Weights of a small transformer language model: MLP 1536 GELU.
MLP neurons of a small language model. Each row is named by its layer, matrix (down: output weights) and neuron, and shows model dimensions 0-127. Each number is 128 + 24 x the weight over its row's rms, rounded and kept within 0 to 255. Numbers have three digits each.
A block is one neuron, or neurons of one layer that tend to fire together. Before each block is what it responds to, as a language model described it from the Wikipedia text at the highest values.

Description: Currency signs such as $ and £ just before a money figure (US$4.8 billion, £150,000), plus weaker opening brackets, colons before lists, and year prefixes like 197.
L6.down155:210135150107103137138123091143133120128118123110135091132074161123128133103108137123141119114104153114117155142149109097130077107150139162099105156113118108132155137170115124130106133146134145142101138106126179171117134106112147141164154141161174136088133101140083111140138141154114164129127158122170134118100119144153098137135152115168140117084167116109112120134157127071089125149102
L6.down454:091139106127152141115090100076129117125142157145159124074129125147101138149152157152114153143090093128186102112150123092097159120100115112099124135100147115104108159120135130141143151153129124119116122130146117129150130136126083137105131163166094105158164170092169092121165128109150131108129117116118120112178135095148113146103123156172137122130132114154184110129146117146173117092128
L6.down897:147144129101130155099113105123167132129136165088135124101078131115161105114165183095113112047172123106155148147117124135162145104171084144104150147145107128123169152119152117121128178138097117113139109096172167126088127142105113158129160133138120127056135154166094136084177117111115118085146124116095114111042152100121094175130135156105109092129154146116087100123176126140142130094143
L6.down1065:133099144110126129114070114104117127189122129106098122122102169115140113137121129136156137126107147119142101069133086128105120123155184139109116142116138099095130121139134154162122147154116114124145131144161130110128140134162119166100177181152139080134116133083121140154101146094123145129155122104097147147116125093137101152161138116139135113076123111094182137154121154162146128138156

Description: Final word pieces that finish a long word split into several tokens, such as -ary in Constabulary, -ises in enterprises, -e in Subcommittee, and abbreviation periods like Pct. or Prod.
L8.down399:114114129155135126114084135099131128091133144072121165098138079097142104107133151115144141131138117117122118115193135149132126174135148128114164135168103094136141160100135123151118118105129098176123152151133126120140166134145135112125147144116123129107168128126180142099154029130114143173123118083155135082064137118136138162094161090110132139140171110082120187131112121127116170157128

Description: Second word piece right after a single capital or short first piece, mostly in names and rare words, e.g. D-ion, V-es-lingius, C-oming, W-ush-u.
L6.down332:124152098166119109129114162160127109138133115124108173131093182151153130097090139101117147081127109096090116110107142139133121136117112104147133112148168161143142107151097122148151138134121103159155116145127075131123139099140141070145146143148183092138103149116147107118140128124104121083151129106165153095125121119143073138136113134161118132128115146114142147118117086140116118133130
L6.down877:107111139174138123153118121140106145135167147107140142166099144159128134106136125092169103117124163137100140123146094125110135081145122179121095131150132129139138112136096117123126107144078134153124103078136131165134152107138115124116113145169197142128098109157131151113120078139101136088146109135157141127152145138168114155166125125103099084152136124115118189125153121106128091087125
L6.down1062:149150078154140171101099093186119184121204144148094107117142119119108124123085139152126086140128142139136142098092166138122083180147105135120148118121127157096153127165137122103096152103095165115156164093103131099138131121172106129134114095119127178132119120102106120103156074135120093096132109109113109118142142122092118130150140158147126158092158072147157134134134169123102115130110
L6.down1170:165112139104123093127101138156120114129122102101120112142152144168130132135130140154134127134108156147122137109153127124117127101120101145114090177133119140112101124093148113101151117129112155141128171102089110149185124148094135133065133159119086094162078109142129128141141156103161134161138136096113141135121159113170111125083158139129160119115131175140119130156094118125163127109099

Description: Final pieces that complete a word split into tokens, such as -ing, -ed, -es, -ak, -ary ("Respond-ing", "restart-ed", "spok-es-man"), plus draft/sign in sports-career text and the invisible character after map coordinates.
L3.down99:105108158126111107160144107102149111131110185145131112110164132136122153147107148122134115144094125112119076160146096117147143111116098136126059145111118069102138130106076109159195101133150107084098171124109078146138117113101153150127165104163101115103130143125148150150123155151144140158116132129103097174207124109159101116109128115146128122140159117162123153128139139101130100127144
L3.down284:128107151128139119127151106115128120095115125093123108120146132125130160151119105121115093163135078091127136110133099098139161077136138133144087130121098099118100147071113107142153094103123136082137194121091093139122101150120152150132151148127125146118130135134127136147116139152104144140152147124142144154213098138123110116120110161134131136146144094186138148087172131104151144193104
L3.down570:158163118127091109112092088108141127099136134073142132138109128152127149109134122100150111177120080070102148148090104100119181110143098103098164151132071129131098132152101125117134148119118130055090128108140179120088155157127104123172131134093116119129127133144147159114151122141135145133137142119078131150143128177160118131147105122112142137106129128156136164100152103128178159090147
L3.down1394:127137128077147109155157129121149098146128139106172138109126152160132144125107116104133141169135105142162107151119116120136113066168126129099132138160104142122114125119080171149199124109120085075067120070138102140171154152140128162142123185125158179095131115114119165160106120156124124141164141101115086198170138192147133149085135133144120126122128140128141109122139075143125122112118

Description: Prepositions naming the opponent after a sports result, as in 4–1 victory over, loss to, against; also digits like 5 in year lists and tables.
L6.down898:124087107096102100129108109083138122160137164088149102114144143136192154146160112137126122126116173098126132136128132118170102103124108174097109097151151084091108116138118129137117145136152173144142088134125105138121145117115078163105134162113132173117136118079111170155115097144149095098133144089157132136115112153102113131130085151119122101136122096139163175167110112127145121125142
L6.down971:160110145158127114146165178138109114077157159143137162150139102167114135139104141133134121164132139150110114163132135114167101159121140130142152118140115100119149126113122106095149169133140155137088153147112106128102099105140098169178145073108125104143147140141111144121122174130129169135120128109111166155188138117141113119160114125108124105101112118149134148121121109157190088103131
L6.down1080:108160145133149108088157088124115133152121155131109146138149107120101172139157139118144099099126165097120118110163173093130121162124143127133146093113131122134117119115137165126143137111131140137135153155084128111127113126145135126114119163170090186123075156141138108103107110136064114119103113112164197122136085172152125139175145128111093167116176190133102091151143121146143117068152
L6.down1240:088090140168138090144109146118099145155143139176158108124140116160125123129128153151128126141167100181158129104139179140151137118152137075137090131115104106100134174140154132123132117144139117136094157143110141143150100129114115114129092118131101129109165146119133132100142170167150109156102110117166141099150150095099163149170104119123143099144162120109107088113132112140178136133144

Description: Mainly "against" before an opponent in sports career text ("scored against Airdrie"); also "to" after adjacent/endemic/migrating, and sports or election table cells (KO, Lost, place).
L3.down224:127128130091121098086135145143103126099110114124173103132164143121137115158110100130121090148101104145138125118109185143125129146104123118075089109128167131072107095096074133148138125099127125095106134175151113094194155135153149140125145089132136138102129145136082152137140111110114134158146143115099129108163113110143124154147110177130127138095130134138119125107151141164149124143087
L3.down280:125130120101135072133145084137120133153118114121147125158137115142172127141107127185125120126167119120122166101124129147063117145110120156088131100114154138143136123123097145152132044083128112127134157130125092137138137133124131136144175119148102120138105153130149120120106155117142131146142093178153158102143087119128169095117115129115114107149123149141106092121132154158127108120132
L3.down605:146124135122104115126113120122126133179124118124130152102082125115178133124151141161141091168113125144078113115095105122137115142135134093120129098151115079093072144123177122195108150124130148130134103139124119122139152109131095103128114155152120127092141095129123094126130154119140073130066131103145135149110117108176109109135135128114140090183149124109155087133120132190112130124136
L3.down651:102141117107153085146157122115102124148175139111131125147137110110137056101148121162105155113110118148109103093146120090066130129160090139101128112146130078118174082140132127141139147117129156116108179178118144107159119123113105098127117150136078126107095177133159128104151130144109111112157108137113131104156159124094114173121157099131121150116136162120077113093115112182131099162120

Description: Mostly dollar and pound signs placed before money figures, as in US$4.8 billion, fined $25, and £500,000; also LaTeX $, plus scattered unrelated word-piece tokens.
L3.down408:161125119129171104121120140103137141152139106129128113168131129158160119128120124122129132095129133159100132136143106128157156070125154127105093110127154089150112131128147171050115171140148143152121100128120140125102129111161111102094110119104150117113143174145112139125111130114151139173127146149109147113119130089130126161157102101122147143159125145124133134151129118122133095129128
L3.down1123:105136155117169111117147150149133156162120151109096192132084124125110117126114153131143127159095135105114154099115136159107108140107144118138137121121121138109128141097101171108156158103104150090099109142120130157145117119135145103166128097144151127110140145137124105134069202147132144110116130117136120107132119146119111114131156098098134092102121155138154078177138125143134117107119
L3.down1160:118144160158170099111100172122167131113147142115142113104103082119131131117116125148119153131137082137138130129149150134119147126128115153182105168092123140131113119143162100132146157120142145155133104126139127110125103162138129126159106175106129093121126152150126171081121122154145131167139099105128129181101122097149141136125126084125150130156133146114156107097125112155138142168112
L3.down1252:126127111154172111151146119159160120128144118063110086137130105138126191148111108141107111122086112158106116151159144135070118103130125141110125133140141135152137090123144142121101113127129122102109100150167134099102089133088170120090124165096118112140136137118135153116119170132116164135116150126133112101136146141115148131129120106131156127149135110157121166106090134137127116121151

Description: Mid-word pieces of rare names or words (l-ah-ar, l-ac-rosse, T-b-ilisi) and sports-season tokens like regular, playoff, 2019–20, 15–4–1.
L8.down522:142113121099152092144132113098145140124146133107094131163139138126138137085176118128134125118116143114152126127139160114122115143086137122134135123171104143107080091121137119129114097131132154143129156134110145147155101095117129110127104132115139161137137165113118096103144091089118100141115129141164127100107132127135149118152153163171145148097159133088172095176124133117124137125129

Description: Fires on the first piece of a word or amount right after "the", "a", "his" or a short prefix: $, +, year, role, and mid-word splits like pro-b-ably, H-itch-cock.
L8.down482:130101133163111100143138161129105110119133147160103115158170125131088130141126142120171133072109175122132156162107088142145071131120124116218126121085168092161157139074118143122112132145131094120137154141149126108093104113123171099118161088104161118156080125145154122151131110113140128118136127159106113112181124106088161155126130136096147170115094134128145109144145133161136139109132